From a checkpoint of a small transformer trained on Wikipedia.
Size: 4 heads of 128 (1 for keys and values), vocabulary 2048, 24.2M parameters.
Architecture: LayerNorm before each block, no biases in attention or MLP, tied embeddings.
Training: a variant of Muon for these matrices, 638M tokens.
MLP neurons of a small language model. Each row is named by its layer, matrix (up: input weights; down: output weights) and neuron, and shows model dimensions 64-319. Each number is 500 + 25 x the weight over its row's rms, rounded and kept within 0 to 999. Numbers have three digits each.
Before each neuron's rows, "fires after" lists the tokens most often just before its 100 highest values on Wikipedia text that the model never trained on.

fires after: " ", " 1", " Ma", "n", "N", "ed"
L6.up1012:478526499494491517526470464466467539486516479468520422469549484550471532498512479454529534466452466507469468447504470495508508437470485483496547507495500499439502502511496523502515487533500508508503541522534525510495485506513456510509486484511489508457507490505511500476508454513458525517450505498466485508499476513478508470493537559503490556472452508495491522521535501529493497524505496564509512542512502487555479512517462501529492520537487508498457478468532536493446499478527510480495445514518505510464507497446550497514521497547490511504491466521504496460509502494461508471450536531530485543508535498521533533514491519495494508496536465485535475521515511521456521517486554529503518490492494524540467519483497483518485483538489499514478506524475476546482455517509545
L6.down1012:518469512496509458492486531495455488535541513509468512543438490477474480538475479471492512481502497508525499548508540540487486461527509533504537491500453485492504536519494495474511463533517485476489500503506485498489477515532472492508497527508518483501448499503485451501532522494505496525423501422474507488529473479520492487546466519524478462525495507520460505493491496505520529479489548543498489536540516509491538481534489526480486478500493449476489502520476513540542525531509501484527505493513475497564505514541462483475505492533533479515501516456540530519472545499532507452532494505532523538506513503537525478489473498485447491447496517496486534485519514523483478531518490538468488510500510513497524481517530496516540493484476494467501532525556536494491488502521496

fires after: "\n", " |"
L2.up732:476480512465516506492541489471499519474512498505497486504482541466489490474474486500507515509483485507511464447515505497483486502510496482515487503484541523531463483506490534518504529502454527519476477495510516517482490456525469480476498497537481517515493534506524517468526505541534463494553465460505529506556516512480457482517454491496523494475510489540500512545522495485496481474497465520447513484485521518525488456475503539499517527534540475482491508478468456531517499497489542503501495501479467513512462497528533496546480504489584489545518491503472519494509522492510499519516527470497538552491483487521446494448539487539497498500521484532489548512474527497493554509486504465503507561511505504512500518536529455496512493520486486436520510479487520507526536473508498
L2.down732:484454505489482485528511521520521501480503462505522492505531517496492492497498509531505502489511474523507545493522476499500489481519485472557506499500501453519516490536501450501495511512510524534504476494541493471480485523487511500510459521467513492499502516502520513509496520536494495488502481477476492555504504508493453528553499479509491459487520541520507520539502496518499489507484507529519533532522489482494478445494535535512507515455485500473479455509528512526504524535474486499516478501490482529520511507494538496491483542515514462488542488456488515547522517497527479526509507540500496541482507428495489537493549499516494495484521508527467519514514519503475502511473502502501555522478536482469494493528491514498534472491505551486485475515507538543499481504498549

fires after: " in", " con", " at", " Con", " se", " ("
L2.up451:498474512512479472538479491492505531502493459516485493516497498508463500524470509537512458516486524468518542488511514483529510539458528487504503521472469514524519479490515488516470503482499508505543513547489464475552510510536491508475513520514528504472472511455486551482544489567566509504518539502514481527496468533483536506497524466498511479470488482516525478475454505499487510501508485527521484463546518524483526517521481514553481509509554511505486523464526511551502509484547491498477544486513524496544513452480483483490475490518460510467535506489498466530496521505488488512527505506512491485516508488544493506547527480488520482444508489475504471490544464524515476458508556545483528474565493508476529463509502511481496495513450516496443494462478508497491485533453463
L2.down451:492495463490510515501503517528529500457540538502488449501505491496530520445434503504490545498519506447522490517499463530463511519500488476450558545490486509494517502499448446503477485554515501528504476487508484511527487485453524482517489493473493529506524527503526478516512506476461516539499532487486504487491450488526473504486490506477483507509466497494494522512499499524504481536515523458489518481497526531516492513485485478534524485484490494481559498456485500478510504488481518521530477472503534492493532520519481533469556516495507491531490487534524500411469493499476550531513508544463494512522454515519504489503483538450518554505454484536566549492525477487491467541504478480534535500496514495521537528515469517523519506522535491492513487519493503522458476494499496

fires after: ".", "lo"
L5.up719:540497466518533493502523499474518518512502475546483477557527537503488528513512504525530481521477520477497521527513505509482518463490535473514515504512504505500494477454508490503526504511499484472449526507485456501521473499465484472459491513513487447491481536543501507498496462485473527442478510525499512490497497507493464496487483484486502466509468512529469534487481460523525478449480468497542505522540534490505466524502518502499503540494510473539459516490512478502488481475487452485544525528483497470491499488504491521477502452533503486483474497487472519486517508464547511494533481463476519515472500528496490486501512524494507481482501524532485524529443517475514498481476504536500482497520469516522494466480519520517531460494485508525527488470500522482486520471514547
L5.down719:468512495501519501512516499439510497530511429519450501546500473495469553482480479451493509542526513494524536484476523504509530525507492476502508495482483479509513537482487436527530502461535498509480527517496498469536498514453549480466462495503507523439565506512515488475536543491536495479514497492515480480546497487484512514492489519561471478518512480492516558524497488495505514500492510518529494508455514482491545495486497524510512518516490464474485494493503491511511513528469475550476507528490475431498549481475488525478496552523477485463452527542530499490521477517535518488495503508515510531468484507537495505524539494528537476489511515528515519492553452489503483513508509492498480518507485450518481549535500483459507498499490505512556505473524486508500511507515508

fires after: " P", " O", " p", "ra", " Pa", "la"
L4.up646:493493473504501533529495486528539492468475483493472487483492485451502526490491489468489539480484541492506474509477454487498522511528460498555468490504475540536511511499499497489489491513500518510493503463475544495499531489464510491514504524509458478491497488485481481491469504443488514508543450509504513451469468501478529547499469511492526449525450501519463516489507528479463520516456486527466489504523495515467556526503528462501532489480515503502489516496507514474502504570472498479494510496444449519478466490490517502546493523473544509492514470478559491481505505506490475521494514516470530479455524472522481537476559519496506480470479491495509507487504500548482527469550514470467485506493513501508480490457510487516493490489496462542501524496507508500496480521490526
L4.down646:495489503502549521508484523529466558475499550472496507512497526495517541474532457459511544507516474469465485496469523503497494496508503533536488501497498494525540534513491491482559521485442509502452476500511496452500511516500485522502478511491501500513485482515473497491517499440532510534513499483489486494474496512496503479508480478501497479523497508536515479453498446502485498499488516492509489441483514525541509491504506471510494526501518438499529492472513479451438533490488506514493544497525494516579502507508469471492554492496441469517516484454502467469489551479510502468535508425522526475482494515526487561469473497505484489493449508489476462462497508499520530492457548515480514473480479478490503504485497502521480520556495508512549508489505513529475487505524494

fires after: " ", "ba", "M", " c"
L6.up797:513473499459531530532509504488505531516510497511513476509498520491504484483504479477506487559523458476502485513457529479495560466487526545483479515514511463526438508497508494455486513523497471520491476498473497511541515524506530470502507486475486479522523526524519528484505559564527520498510510501443496511523462502514507535500500489511460506461502502480496488518520545512525490515465531507495497548502508540538511524553496511488478478460469475475514527526501499501521527531508537542456527501483498506486498516514458525505521479476462510496528494476489525470521507473528470492476479507520511475541476551466530490555518454498525494523511458478507464475513513494496517488511503503542495505518535540499520490478491508502517497523494508534503486539498494479498518498419489
L6.down797:515433479483499481506515533484487482501515517465517517427489514509479502502487514467478507490498483521546498483495538561487508499546523497491487466498510502534481518472514485491471500478497521479477526473486482506460532489524520504529513523500466501518528539520507471499526472455513482498475479477503466493481525474453509480494514488479478502485533493491477501539493472513487521494499505503513462522508533441495480484474436469524503541471480501482540506545458529490493536506478509489513534477525503458539502526555512539515486520475521511463506490538493516481452495511517471461467461520496577516479560497482563500574498509506548489507509483500499504517503466467499549495522513510478502490496514467490500477487545535458500491495518500547489474523566503494530487451448463

fires after: " con", " p", "mu", " re", " ma"
L5.up339:470493515511497494515530493522476517499522484417516446512481517488495482499486503494429446480515566474485494547497503507529485507433518527495501528499491515534506564558480504485514490465447455532522500498497475515482516502508471530493503482513545553478495454485486504517533544470501488487506500461519510459488469479510508500490516531501478519499457477518508477524503531478503488482493545483493523464492484466447493531544493530460497481507492492469488544502542535515475505473491512479503458537503556468480473505530514493518479501464525499475469494456471484483483503492473557497497526483489460506508467513502500503516532524521554492501500518455510461467507523473487493501457487482536499489495505561516523543499527472505507499508551509519545528516492500492484510487490557
L5.down339:501487538501512479471493491529507500493473493514525491511520494511497483498485478477466479525492505514458526499506457517512478505512507543504470517500512519540490500493488475503539529506479525515526492516513464508533459532479460528484527502489478480524566488476487491518508472448497543542481476506509472485507551502509502479537481513504521495469487524437486534521546503495480474513463473449480534485475520529492492477511544468464473504559479487482519499495493520526486545537496467525507554525483466496498528491507490518481476544499483466520489519512465502488487486464510465530471463493540540544511490533507525500499509505487507526508484446518508498528541514572528484484485507519547483469523475481487472487521521506467505473499462523499507500521510498508534497451492499

fires after: "g", "t", "b", "ig", " R", "m"
L4.up557:531540478456480519489509495536533508478532488503461504533501533534480509526508508467489526499521497464508541480500471529547507519539549512487523520477536490485478541486522523515496479463522463511472489490524488519522487488539502465450533513478457459505488524528524507527502539496527522522495506529503495493495557497500488497511467491504488498511505515456485545571450498524557510519509527502558457522485525523535495489502447485477495503488494512517459521488504505486478487492471478486523551515481484517527444521500462483533509483512502501494494503472470511501461452524502516507542487535528514482529516490480450494498495462509492501455506511510490503481511531571472546480485474499529497471511538508507485488520512498529456507463528456522522490481510509487497492510527460
L4.down557:545534501499511489496493531533484486510471488499489462482517516471519453538542503523489470507521500536492498502465505504484470502532521477503532533501502490533520456481485520471482502505472487539479478468478472447489534486467498470473522443478504477487544505488525488474529489502550473468524514529496508502501521496472530500519490521475526519517503457510491483499499465507517474510517502497506494548550514534505511499452489480480488496477481482518495535467517486473454495473520475488513509516488505517501519490522489516517519464518518482480498464511505492453480518457499505484491530488566504478505490549544482520487463500488560456545513484549514453472528495520509511491514532494473489502524472507516461457522461505514536514470511490466432495499499528531459553483496512

fires after: " ex", "con", " G", " Cha", "p", "C"
L2.up706:502489496511511522500487476476482491512481504483455528488533522481492531519499509535484521510447466486467481520496478493513499483486494535551433479486538451504543479520523487500465481528503507509510482505471482520487527472502510509460513489488488511475532484523489511516499530476475478527529451524531491461467473476522494485456500472523489507493532493511513517532495500510494522521462451510532515492543499485500482513514540522466517524455498496511498528476512489484492472476446496436517486539541553545534457544452461488448495530476485522501478491491517478520525483509496463564507455507493475490473491494525523469516547497505482504515466514484503449485511542498516501495515531521493502502498473523459531456512502447440537474524495523508479479500513502522498538519487475
L2.down706:445489480515453492516457491483554526497537456472509493486511504502496544466483521513503495461473493511553492460497518465533489500516465473516545502514443475467496536526497516477488513471530534513474506480480484483535484529491550470531510515523480494530525493524491512491486495484530537497416516508482478510492510487455476461510540533521460496528496488538447498501500525535492480481518453528466529518495513507520494503503488468483547522508519500546503486506458501536509518464493535505499504493528481469462460520498515470500517471526526520494494490516503488495504496495512486492483510514537512523505453527477495515507479503493506512489511516485489559476534488475517482520459503461455484485473468498497498473483525498521518460531505515455520475489522523465490493500523527

fires after: "op", "da", "us", "v", "ult", "li"
L4.up598:541493471527547481492512483537520490475544520507547504512490517460434488483530509473494515501501506513517475507465504486555528552525511478487507526512521462497526477534470548496493516451499463451493490443500519503469518510504486513474473512536493493467530482482514519514523473485497521526476545515500494491496504528466526480541496516510508505489515535506523477502524520514502496541508457453526535511550523486489522480500469507489484532490504451534478514517482527522517453516480467524417500488543550458510530501482478482495495492466536497477454463505489496475523447510535484519507533521524463483474482502521500515523526496459509530470445480527533483534510482497465507526483479490485517473555502470484520494519481506516550481479521519517503512495530504503499483499486478
L4.down598:472517489454478482497485475500471481535469523513507490529491485487535466500478510494521501524523532500472502521516549502470502502484498488521480461529507543445496500483493481528519490563509501521494536499493480457464550488517485523514521484501499519537494519497498512519514492486520466513481530504522541486477509503508512484457441512474499493498551484481501439491477479541500485518469493507528493519522513497502473453491476532471492487526492516503502564526478445485472502539526445488498503443450497525477516469480491499512463517478515513464456543430499506521509485552502507549501521520516486501495473480518515551500529510526516468491484474484533507515498503497487482532538511475473499539502509491525497538457498484541505459480496497466479498537530464494490511484488450

fires after: "\n"
L2.up388:546525547456488497509523506524540491497495513508522474480534496476489447534480495507500461538489469525487496441480495565508497518515532476501517485504476453541476490499472462511482495530524468478529501458494541522536515468488445481485535447502488477503491487480493536502519499520513527485510503471511500486504532473494506511515456496490488541523505511493514537534507477426522491509512465551524455463561524530492496510497470471523526446529495526493507496522515491492472492511547519493471490498532484476523482531472549482502477509485510503473529507454499519470501514468479501459507527512488487503466500462502505465474530471489474467513530471488514451478538509483511499568556526506501468479474506548488522501511494487461501495485495480465509479471550481449493531498505472
L2.down388:472486509500524554510506524504508504501515487553525489501516483507459481490504509493511493491481518556534490482467517514530500484520524511554498493482479462506497457511507480499502513559528514512525470510528482497498479530478469526488509496513484513524522524494535503534499485511480535510496492496519498541515485530506507502553521498508501516522470515533510549559481508486487519514470515448507530569500512488479470503554504499536487554525539516466503474487472523435493514512487480498486465489448497503506484487523489513479509520522474479520496517481484479523527520495513532510491501511491480516486548491478464532458503526518492469496487506482487550486517481511491495520544486511464501545471477494483462519547486537551497525461479541501514539505497519527497478474459478

fires after: "e", " Se", "if", "co", " E"
L4.up167:484521483539535490505520468523490525497487509536511476521509466498501513495559503528492479489509475504470461530487496491476416514513549477498492505471477468522504501496493525508500498493468468484514542460514528479519516515440531485479457503543506475462473483530499477507440524520495474508502505505453562532487476491490481525516505471526505444481446452431500513488530520480523537508500540538522460464531488481490537463465516544481504512510489482508517495495551463458542483549509473523518528522506541505487515506468527471496476493536506538483559496495533466490488533528527469497475495532479504494510490509510485490480472476469501438513534515471486498513480517504498533519496515511478491513490503498556569504492461509518512501472523484494487507519499467490532488457521522
L4.down167:485446563483528517554494502443489487522534499503499507489523490495533474491529525513519542535485513521467521488461495541494496464499491479532525482461500513532494502487529519496498462512511490479508463502515471474502478470538545498497531511522555534543510485510528501538474460464482473507456469485487466524484524488516518497496528536487481475486520515496500519483470500475482494522473472480523496496519485506457543465524529462512500491474490501500563536510475507502508482510538530484501521516506476475543491538494485514478503444485487504488529502482537479534497482537514496494531468493466503442527529516533536541507462494517521487481472546511487488501491489491445481510540491479493470477481511552486495508504518507523482514480485508533545497472540527536509533461454519

fires after: " is", "\n", " was", " (", " d"
L2.up777:547547510496495486514511513543500472506478479471541483537518511466499509502527462531520520476503479482475490471514502492516527459537491505505481494495496460517517502492485458478511496518491492531472503465494474514507476518537522484495448498530509483534498473465534479455529529523530511509535552501528467485503546526525501489461435489550505518490461552547503549484492536515510472507466524451521500487546518545483472469525471472470521527505497505536505489529486504460511526529482536482541502483479497429537512473466512527509494479456510518523512508515493490481482517479456484502502504537516468496483505489473487528495517503504480468445492523522459463446484508513480535602482536489502477524507524541508525492516487463497478450493459523519518487490485490473515559468550432
L2.down777:471495489500489498471454465494540510466459496540511498475477477579496469507477473471513502423464543495518523481462472495491463515495498483525513510512498484528507488522498479480477535536533503521485514487529499498501568528495473520471499531484506507585468554496549472527452531468558487508501496473504463540530529490542475507510501515465489519515491539548525515501480522508525488490464539499502551535491508501516519482504512508484474542462481471496490475477481523496506510499496477481465513490487501477508491515456511474480484471528487499550503492503481504522523502510516545526524458499520460459523473505493511492499477496497496475468528532512484549474523499490488492495482493450463521495501462502492458562504521529495519505504503527469527464497536518490491471522490491

fires after: "s", "ne", "es", " ex", "\\", "en"
L6.up293:517529504469496488488469473536508529470503507472517518524493478487520547505506558459506530493535498483492469529531503490479471496474504513487500499466575495552470512521532463460503508482513503508507509516492440519503506492510490497475466521534549529480483490499497525457515488495539504497460508531504484474504554540496535494500477517486464526528552508522524483480515494525542479499500468504466539515532513543508448525524463489509452502449502514492522499511534494503521502487510490527556496473474527519477481486508508474520508486478514510488513500519475544500536498477491526491478500481540521509478522512478519482476522503478523493534517533486450477485495498502526494501489504517499522528491504525477490459460490468504508533485549521537544501472494470456456469519545480
L6.down293:462511527453532493507491471487476473524500501535479519536473475499491476492483492475549537500535532503544501491508498495484499510510512498504495507485543530490511505493500523500454486510485476527536430504510505522521488504464520476527504494534522473489441513516560498533503465516455537515497508478513556478476474513473516515470465478512531486512506495487507556475520537507452507502462541498553485507483545494494480500558499522521513499433508494482465496508498532457461509541536513516479500544511505517507444466487524511512456480509523488467513526490465507484492515505452512497455499523491512513521443494448477479497482479542513518460510465524500510489523468509477505515496471508512477552500531478534522487544510538493483471512483544486501500465470548505487505525474508

fires after: " ", " re", " con", " Re", " in", " be"
L4.up3:502502502570485526517498535476533487520502500480477456543497538535521507456483491491520500516480485457467502496471506523489475524459511482548501502501488509495528488511507515492491471479517491497469508467486470523502474491516488512480485518466481544496506513480533467496479506473522497521490504527528538456492479549499550454542514455496506501534538494493515462522481467552491503479470544520505465478500503512512475534512499531541488478506460519456506549510507483468450457511532518538493530505519521551495505520502487477471528519473497478513510506498485485479498521490499526505474479496496479513538534466490485483510495525462501498535494509500525492559528490511517517529492477503508547538509476555521444426528529516521491489475496551456498502496504485494501515509450536
L4.down3:483507495544492487519531505553534504523480550518501504507527537535505465489460503477481519501466511504471500518483468490479462504475536520541515495479460504488511505535499470517532540492493509484533464519515482502548521489443513494533517485436473516511501505448505514510494511500508525519480522519485487522488458480480480513516494508451514501493471536452424502506506489495506514540495457464503505515492523516547459456527508515514515558462531488475518532510503461494499521507539532545470498517518456501464497483500527492494481545494481494520551571484467453452485519479499499520504524515504514512516528488460500506529480517477575468544528494489530487478502507482470509470524485469498504508462487499485521491524533491477508504447485505483522547494502516486480507503486542

fires after: "ic", "lo", "c", "li", " Pa", "le"
L5.up781:509475511459536551505497507479499523469497487479489501509504469499511504531489497481456491503515473494532492573514495443510492485485530485494512501466479501512519478526472494500504469541509512527515498553453482504487508503510503535468555481508477495558536479491525550497531470473536537449477497490444514490489502510480512487494515476518599477529466469517484510514473534488485531504498455499545527520505464504497549480489538465533498503473477467518509508481537537503486492470507483489511504493494486509479487546514458513483507465528482517514481477488552474443471500504497517497462486518502469486501492506516524465480541504494513509475498498529459485514543496518485498502552504516481488480527425517488483511483513513502521510508487521512502477525501516482556472484502500
L5.down781:478466470521456533457473563532548509545479530485457507531524510500487552498467492503534499526535492524528501483462521522499525494532468478479520509483497517501500539489546535488494523482490531507485536533512504542490480508468521513539462490533536485464510478467490492513492494508529499510513502473523481490531495498495519544516465529500540521511501482503486502487512476485502499445493509460508501500494519537512488514532471474546463518485466485519517497494493467558526440516489540448508499486515507512512498490487486486515492493530522486487508551565498499493525494500537520514494465510494482525524493533522520516490488498506511500534491518523525539518477508508482513519518494542485476503546500499486534504507483472502489467529490483471497517501459513495569520518551484

fires after: " fa", "c", " Ru", " a", "ar", "ber"
L4.up575:472489501503518515556509514519493474490486537470515514509506483507496501486526473487511498502530449530473498525493510491503500544503510513524491500480505499538505548517471506542532511493501474524462485516482510509483514495494484526465464500470530461545526529525502529495484485486490537457499457420480515508523526486479497527482472496522532515494480475516515517493501504552515502521491526495517499482452512503521493512460465510563527500457522477514464499525484529530484505491521509486522502471446508496508510528520487530525457472539497583464534485469461529548546497488538508512523494539481528535494494507519497506516463495522493492449482463496519487501526535462478515509473533528510492456470518464488503504489515499487522463524516495484507493472506514497540528476567521
L4.down575:529471450572462494519521480510490493525495536512508468491512453526533510478477495498518530496497482533500549473512458528452520478495553541549529496506472490517517472492502483453486503483450505501505530553504494490523512514515532487514490500510492473512450529530479507492506493479518519490497481484570524468474473482470481512513532520501507524528487516485488496557496517567506574496536473485465463489490473484479526520513535459482502522484481496487458557529533505511481478487507492504517517467451496482463542470517481524482536469516501511491477474525480468484517474494512486499491498541491447524488506520494485500508511509513520525524498489484498505461522448533483513466519477513455493495496517468483556519507533481502527445448526509529536487501459487518524491487457472

fires after: "s", "y", "ha", "ar", "ne"
L4.up0:472490517485536526476529486479545495475461516511518482473528469534479511516501486513490532491461516473506498518511481486489481525502486518505508497479514476565465495519484510500528452466527535467486472511479514510497484463477495494541555479509528477475470478523531465511464472499514506493501478524484491452503498503435525486438484497477474462510506499490512540537460454543519489497528494510500518531498526494514489528497494460516554510513524476512504495502494470537522522505526460532545529452506477517446468510462484508506520488486503542511498497502535496479480507468506447492467480537534510474524484516512524547489518486498559506456473473498499499535452518511450491529485520529526483527517476480484502529509515539464489521471531489495531513462502489487532530512547462
L4.down0:507509509479495481516482504438486525512462515504507486527473508529464540479489473457506511535474443529498541472498487518494505502507521502516552470479510470508468525489493487486483471513470524481521504512515493506535504519502497486499461467522545483538461511502510513476489462517513548477521503484508502539502510510458528470484492489513496527503492538523506495515470512505413501484504537491532515526504533494518508473471516503505523511490489508527453516541551489531544515498509519511517543542517515500502524437468485494493468481527528501479515498523511466527511512499437524478480542457521440475506525521454537481558461479464449517533503489509510518528485459517494497471484518499536516488512481519511480516468494485499487469459497533496534546500485518512512490523487498

fires after: " V", " ", " P", "M", " Qu"
L2.up619:508497523478479474517544459573507498530479499513506479509492543484497486527515476493532510471503521521499489455497509522481508499506531495464474516495483514521513502458527533495541498506509475545480477504474506552501480518502495486462498557466462518504495503528513545496488488510493491491410489502502477528455522535508552503512548462511474493513513487501490439507505518512494491549531463508484468474530481521502508458518538502516494494470558490508517524483549496503485496510472503524522480465496503509517521504484455505480497479474510497534492524461522545512536524501460550486489480462447528504509514531518448471498486499491521504541535504487520485479470528490490549495523518519509515544499503507485561497517481503510523493534464477541478480481488490483526515509460485
L2.down619:496537493459477504535482466489520522500508496463527493482515519511499468532508499454512534487521546502501510517483494472468530449528556479507486487432534478542485512511529535498489470532452525505537497488534516508453492516515511483550533498475513512461508531497491476492566521507540503505480488531522480505472513510466526506496499470485470525486511515560495510479482513504483465503492505452458513480501504485505511472512499506458520485528485501519505479556495493491518504529511491520498506564472511516503544492515476511494518572470480501493564502485483450521493490490493505517471477498510503500446487501482506486515516483504513470520493482516491544481536455451498492518531539482476482546496463522500505525526516540481476476492477514510492500489497517545511494495514461

fires after: " ", " re", " O", "B", "O", " car"
L2.up236:504467528488471499505496492555487519543520517471494468527500509533474505507509513493481512479497503512463506471537541460504507495488484492483473513496498522577496524503498513487498462506520509507478505459468510492489492483493527486540465464514509487497539555475510491526512518506514491501484538484528470532509491518497466470515517549489484511466518497505536502483449517478510515519554482517484484448452445542442515491527488463511490475501548481536502531495483512498506522475511521540517501490503512528502471490461536521531507495502489514457507520469543503496527539506508508481466534554436509517513473501512552518448528527506499529457466493500523521514498480553515495509506478487525483519520479542552493503509472486516527532489473524536513444522493467518453555533505519
L2.down236:481474463450570550467512500506503474524448507523493509492508507467507517531483493453478502534499522474507535530448505488515493532515548508487531502508483482532512478521526463507496503477501523483530484504461482517543531490514522476544529468465541533488474464547549491482553495500477482515503463497536515525510460441453540474499496478460483442525550477497498511498499501488537524507503489513526494525506469515482552520490508461479516528537522493496480474503490517467533484498525523492484511512470484510484471485508494496547471520517460471507499519513539496489496456519527495460514515523464511491481463483498485493532471513460547532458551504497505497488546489503503498520519462521501493548483507497468498525521488504524467514475505514458474503506508516504447558483519483

fires after: " I", "er", "ar", "y", " E", "in"
L5.up945:515481508513492490525508460480478535514492529539466516510462527505463470469490485492509461504517522517557464556513557503472520478509531529485469531518491500466508546489523518501491429481482487532500544484481536515524489539514486506461486503511493488576535491499528498476464514485516483495508479520511492551465502465538490486481497469492527539516537459471493522510522531501517541473464526488498520505469499507507521461482492527557489483488501515512517498529509489496469513521498541502455510498475521504495513516525526450525479526473462477495512511514563505528503550536517540506495508547531459464489526502514466504480507503515502502502534477481496503456482503535512511496471496494554517529510497481513506516543521487499550476531452549512484523509523508475510532496468490
L5.down945:474518530528508504447486526568465455556476455499512478493510513500478542542488518493427532506475526487520498523466483503544499522475501481493551492472537487539529497490471516466473528507497471487553491483487467494516479506506497512527477469484509493504485490454527484498487482496518486540490478514533530541499477503441543512484509505499479488496497544543489471511478547457463478510513511500488484488535534486505486450541517510513486540513547478513524484469503463497519528492506453527479470495480496503492514503535510480488510520532524525506500535494495516502514515504479476457555511478539513516482499549504476464518477528492523496492513482499515505480495505482508512476501455501515503524474465520506539457502479502514508503483512493489558524503483547546466481432522540

fires after: "ra", " I", "e", "la", "ba", "co"
L4.up683:531462471536485466533491509485470470502496480545530470587479495502484493529517508500493467497498489478436469517499502490496471516559466477529507507484530530507514528502457500500512527482498517503525504463534495517535502520523501524521568509471506468478522474510494517501464519443504497529548466500471507484473476489494508531476502467538483485575546488471543504499501513534456485479489448495496515490501508496501520503530444497518494498483504490521529498511493514516518486539484476485479521519508509480469523503490519516461469520506491517524456502508534456478483488488495503549516497516483487448489522474505498506488504523494535525530488489482465520468470484504463516512509492486529483454484529489462510503499512504480548519504483489523507493514496532442441495503502474
L4.down683:487484467485514469504453516490543538495525539484487547524480503515487472478488524517504493511495506501474525526505474493499428477506483490482507511518537515506502494482536483502477518497560514490492516502457520516495498489475490562519501489501509490539462495510502517467506474481515538444513509481487448495484538504504500548512466488502467483507509529491460491493511463496506475544486524513517423471542479478530483480514504480511546518489540474521493503511500485497469546487494498454492471505520519479464504512494526536479520478518491507521512507490519499499466510500498464471492523497517513480461533527493515500533509521487508505501499468523500485496460489503526551446503498496493480529498528500500510484502532469491460466512524479515518486458573500489488492494524502

fires after: ".", " ", " 2", " 1", " 3"
L5.up432:518500528528524549496487526506500519537535530498517477512527483502482522516512511463511503482492512542458523520500465481526511506504471506492513509513515460519498501547511529501515499480523517486469525526523527500507471501494490504495527497491502520492519507483557501487485454506535505484516492507524491484522500521466492495490507511511471515470504548505466514537508537545472522482529493512514503524549476473509509498489528507514497523499430480564526450480499515484458490498502518539485454440522512512525521496459496516501572503522503548522488500458503463525507535479501500564465561504471547479488507550484456494495554497512504517508506498538483481525488470521519488479543531508533505518470488532492500508525522491525535537452484473544514459484465473514496520502524516
L5.down432:528491545519539501510497531491487457523527502503484509506478521448524497507507472462486488491479509508504518551516499483528547435538506524525511475500457468504547509528589512509472538509467493500533509495482518508525511517452505533544523494482474503501485482492486469495466489498480536523479466438509473499536491465510509516477501499512524437499538498488450515536494516531496458493525539514507503526560463471537517540535519533517457544494509482495472487503496478513511513454460452519464514523489505497502511491540459467505520517576503469517537512474486462518507494521505496493524500500508487535496456507516532498502496477501481470507484486493486514494473502494479505490484512551516517525508496502466549511523505506518551496481517530455523502479544504496539481495524522

fires after: "oc", "g", "b", "ir", "im", "and"
L4.up719:542501473510526483458486467476522513512505479434481513498564513459498474526469516491508512518521487545495458505489524491499508476529483527508498540519513517510481527493474483503487506486516497498540482544513539517486564473494493466504477470496502489541514492539491482504478486566510534555533468524519465481506500502435460527467487522485526539499505494483491522537456505566496486554529494510526502525506482522482472497440491536510550509505521491540493506505516511521534481462513508513528510500463519484510516515508511494469537521472542511489447479505533536487471531493494510513511486527515474510506468459490521511490517514534517528480463512497508463531493518499483511492524516496479484515548502544460460495506513490493472497510465472525459513515495491496482486528470487
L4.down719:506508498508507515494475481489504492504544529541530482517526462479514476523554474565500505477536514540509481507515484523514464520500498486470530519461491512506476481483424452478502478519534498469469500479455468491497509510465499484537546498476529513516479482478492520513515503508478504498498507512520491514484509532503479456512519553469494462540553524494500501514504515469500486479500499511476541502496506499509566477514459472482486518494501499430508535465509523490492498473531473527489478519498500491526473491482494510517492508509493495493504490482498520494495499544523551492448532512530515509445486471492491478543492475470505457529513505484532510547518513478511470463475503478498476454500515501512473523483484467486514497527507491528478501516534466509496484460524464

fires after: " ", " O", " B", " T"
L2.up588:502521481502475452521439509525505552513482470500489466514511486507464558488511491516460516527497498497499458435518488500475511509492472519497469486544483506502474501492500569479538508476460458471501494494493478549486489469494492520490456495499473501493543455510499548513528536494496506488463471499565516503520513459501489447493548521500475507491512473533550498523524471528517467501503511482498495492475471521502491494483493523561479489503528525503455509481481504469469506493508481541491498517461501487495496455515513506506498485469461525482531557512534501472488526539509541497463485510470504495539534498518493493520511519508438503479550528500508490479510521485496507508499487501462504487511503501429484532501514532514531554459501480502521531504504529529518479498476513
L2.down588:506504490488524506522502530514522459528536499550545485516493567454499482487445494479473522534482508466561484488476486511483496501490560518501499516474504474554462527579499473499522519504510501540507464489544466529495536483489485441515495484506473524542513503490518474526519502493484485553459497481533503482474510472532552527527510507521457480477519524519542487535486469504513526538479491472528491547459523500524466485548457491516464508528503494489475517486492492493504484496531464490518481496546496549507508500472494477505498528463481497477476502493483526515504510464542529499512504502505464554534498502501499542504493492502547518490513513496529468541476469456487515538498475452525501512454509502478521498520544485540463485504480517521514488496483503533517480481459505